MLP neurons of a small language model. Each row is named by its layer, matrix (down: output weights) and neuron, and shows model dimensions 64-191. Each number is 128 + 32 x the weight over its row's rms, rounded and kept within 0 to 255.
After each neuron's rows, "fires before" lists the tokens most often just after its 100 highest values on Wikipedia text that the model never trained on.

L8.down705 [108 171 127  84 156 235  93 156 172 100 173  97 108 119 181 127 174 101  99 120 131 124 115 181 149 143 148 164 107 125 160  71  64 121  85 163 123 129 146 135 145 192 129 133 154 142 117 119 129 158 115 184 114 140  76 169 171  98 162 140 136 130 138 135 109 123 112 169 189 125 144 128 103 128 121 136 152 133  63  80 153 134 137 127 133  94  84 177 125 120 148 166 170 137 110 132 136 172 123 150 135 102 145 157  94 160  86 121 188 133  97 116 159  87  87  95 140 139 109  95 113 132  96 102  86 112  80  98]
fires before: "a", "ch", "al", "ant", "as"

L4.down268 [142  81 134 119 116 100 113  91 187 140 150 110 162 101 160 105 188 146 150 133 138 150  82 127 141 101  95 178 153 152 109 171  80 132 184 136 106 119 117  91 180 135 162 119 151 171 103 148 138 160 159 119 131  90  68 118 144 186 167 140  94 199 122 120 143 132 160  64 185 189  77 168 135  88 115 129 171 153  95 125 102 119 123 137 107 169 176 127 168 141 117 142 133 105 162  91 179 154  98 148  58  98 186  98 115 124 106 137  92 104 149  85 123 135  83 119 102 144  92 141 120 104 127 131 129  95 138 142]
fires before: "ig", "gan", " ", "b", "che"

L4.down310 [155  49  80 127 172 126 131 125 188 175 129 174 168 151 175 123 103 173 101 140 146  82 160 132 141 135 182 124 175 146  79 137 170 142 130 148 133 158 110 142 107 191  97  74 130 166 118 159 127 129  68  99 130 115 148  58  78 174 192 170 118 134 153 156 153  71 144 135 176 168  95  78  64 137  67 100 128  79 184 120 120  91  94 116 112 143  90  82 139  74 101 168  90 151 104 140 127 138  76 132 156 140 101 114 194 180 147  99  87 152 144 106 183 134 121 103 145  93  98 140  76 147 163 125  95 108 115 117]
fires before: "ut", "al", "u", "ion", "le"

L3.down464 [ 78  90 118 116 178 152 190 149 147 135 144 137 134 144 131 122 142  99  91 132 166 116 182  21 163 123 159 106  66 152 160 139 116 176 128  89 143 187 108 147 138 170 122 110  88 145  77 103  92 102 120 110 114 114 113 113 120 154 162 145 138 168 131 128 148 110 119 186 124 153 124 132 183 104  80 138 142 165 110  81 107 127  72 105 178 156 116 133 107 192 142  98 160  76 110 104 148  96 162  82 140 120 113 110  79 171  96  94 170 210 142  88 107  66 128 157 146 138 131 134  78  76 118 119 108 156 133  92]
fires before: "t", "p", "port", "ce", "ec", "per"

L3.down269 [149 111 120 130 147 117 144 143 145 178 171  68 156 126 154  99 148 110 150 141 127 140 177 102 110 109 139 134 141 147  97 202 112 116 134 102 109 126 155 156 127 112 140 190 116 130 116 109 151 100 145 127  94 121 127 171 136 104 123 154 101  84 137  91 140 209 152  94 135  64 142 145 125 125 148 106 131  26 140  99 198   3 115 115 165 137 108 134  56 114 108  91 103 179 125 137 137 125 117 143 193  81  73 155 115 117 124 132 108 103 124 170 116 100 117 123 127 139 179 128 102  76 136 101 152 105 120 136]
fires before: " as", "y", " R", "ing", " of", "ed"

L4.down43 [117 177 135 132 112 108 142 132 145 152 121 116 169  99 180 116 156 107 160 145 112 100 104 100 114 153 152 107 151 166 139  92 165 169 132 140 111 105 144  61 117 159 117 175 113 123 139 145 117 104  67 128 148 120 174 142 124 160 145 108  79 101 191 156 111 117 130 114 143 162 114  41 153 149  43 124  93 117 117 155 124 121 111 139  91 111 142 160 137 126 105 171  99  68 177 227  98 128 169 130 178 140 120 133 150 138 111 129 162  91 105 125 111 155 105  82 131 204 111 133 176 125 150 114 167  96 107 155]
fires before: " \"", ":", "le", "ing", "y", ","

L3.down425 [166 160 131 122  99 119 149 148 182  78 137 177 112 110 123  43 129 171 191 158 120 132 156 153  81 127 108 102 128 121 133  98 126 143  66 138 113  79 139 136  91 104 168 120 147 104  89 137 118 169  88 143 152 159 182 125 178 125 134 117  77 151 144 149  77 135  98  99 153 161 111 133 127  95 144 195 101 139 144  90 119 104 152  63 145 128 208 159 188 185  91 122 135 128 131 167  91 131  81 112 134 145 155 167 179 107 154 151 121  64 133 115 126 121 130 124 164 178 104  98 123 174  92 201 112  68  99 152]
fires before: "19", "2", "0", "18", "1", "20"

L4.down585 [113 123 219 136  92 135 173 134 130 123  99 105 126 131  93 114  81 107 189 175 165 173 180 124 127 132 125 130 141 115 151  64  88 172  96 120 101 120 136 110  86 135 125 187 119 126 138 124 124 185 129 209 160 171 136  89 106 130 155 137  92 110  40 103 122  28  47 118 122 174 154 126 102 122 129 164 167 135 165 143  99 132 172 188  85 179 150 125 143 131 155  70 119 103 132 135 125 122 117 114 174 138 119 135 125 183 162 169 135 141  88 127 165 161 109 111 126  77  89  96 102  93 203 143 125  85 134 103]
fires before: "port", "e", "er", "p", "iet", "g"

L11.down588 [161 128  92 199 133 145 147 137 172 100 136 141 125 149 112 135 143 140 123 106 113 136 207 132 141  96  78  97 124 111 122 121 127  96 135 113 153 179  66 140  89 128 109 130 105 122 124 110 143 141 100 149 119 122  88 127 164 181 167 180 150 165 129  98 131 100 154 114  76 112 118 141  79  71 109 132 166 140 118 146 134 148 131 155 163 144 157 118 120 107  64 138 197 177 144  99 138  95 132 107 120  74  85 135 159 165  63 118 127 129 155 112 122 126 139 115 120 109 153 140 125 122 116 133 163 129 140 131]
fires before: "es", "e", "ed", "er", "ation"

L4.down159 [168 118 132 114 146 153 190 112  81 164 173 137 137 166  97 107  88 174 138 165 123  88 124 122 186 125  79 150 133 117 153  98  64 155 111 198 146 172 128 115 132 162 108 140 108 170 118  88 128 121 141 200 187 141 112  90  95 128  63  68  71 183  97 141  95 151 139 132 100 168  73 135  79 138 155 139 102  46 149  93  86 133 129 132 112 122 166 129 201  82 125 108 137 152 148 177 154 108 120 126 129 126 112 126  65  78  85 150 115 178 159 179 118  92 131 116 131 136 133  89 132 135  97 147  91 106 114 138]
fires before: "ign", "ren", "ing", "ry", "c", "ter"

L9.down312 [104 188 136 101 146 129 129 137 229 130 135 126 139 163 123 112 157  95 127 135 104 142 213  96 224 134 126 143 109 188 131 155 157 103 141 126  87  74 102 133  99 175 129 135 146 145  57 162 145 169 132 154  77  86 150 134  73  77 207 113 152  97 104 138 117 130 149  88 177 118 141  74 152 163 181 114 118  96  90 120 139  88  82 119 155 117  46 113  99 151  47 118 124 151 105 134 185 112 132 147  81 142 144 193  76 124 103 110  95 148 140  95 162 133  61 163  88 125 112 154 119 106  92 112 125 136 121 120]
fires before: " |", "8", "6", "°", "1", "0"

L3.down459 [ 70 154 113 182 126 124  99 108 105 152 117 176  63  93 136 101 136 105 146 166 148 151 108 198 138 164 180  92 138 163 170 209 128 164 133 181 152  95 157  94 112 112 137 141  84 100 133 102 122 105 127 119 160  93 117 118 117 144 133 142 103 144 108 149 123 120 158 133 146 141 111  86 125  98 170 158 125 164 140 122 182 155 110  91 146 136 131 161 148 178 174 101 159 133 176  76  81 127 118 188 131  70 152  62 106 150  98 141 113 127 124 173 111 159 172  88  56 102 119 151 127 183 141 151 141  95 105 181]
fires before: "rough", "ion", "ree", "an", "ose", "rom"

L7.down356 [136 120  78 133 144 110 115 137 112 140 199  91 113 155 221 107 163  92 112  93  80 139  99  81 111  84 146 108 184 141 124 110 152  50  69 158 140 142 146 167 132 151 131 123 129 118 141 109 135 123 112 146 147  95 136 154 164 174  83 117 138 148 168 100 100 101  80 170  90  87 142 158 160 112 146 175 136  86 131 113 148 189 173 173 119  98 117  89 138 107 144 111 128 124 142 133 109 148 162 146 118  39  87 126 145 111  92 148 130 105 133 151  59  49 147 172 111 160 118 150  88 145 179 130 165 144 128 143]
fires before: "ess", "ag", "a", "os", "le", "ed"

L3.down705 [138 184 104 119 160 151 223 131 117 118 102 120  91  65 115 130 159 129 183 111 114 145 118  73 130  93 198  77 139 138 126 150 140 140 124 150 131 184 123  93  84 151 146 173 144 194 122 137  82 140 109 160 117 113 154 101 153 123 150 124 169 124 166 125 107 150 146 139  98  94  96 139  98 108 207 102 148 115 128  79  77 147 118 140 163  86 123 127 137 148 191 162  82  99 111 173  76  92 175 163  98 126 186  96 113  85  79 108 123 107 108 149 138 154 113 108  91 100 107 137  65  89  98 184 130 136 126 104]
fires before: "ated", "al", "ation", "age", "able", "g"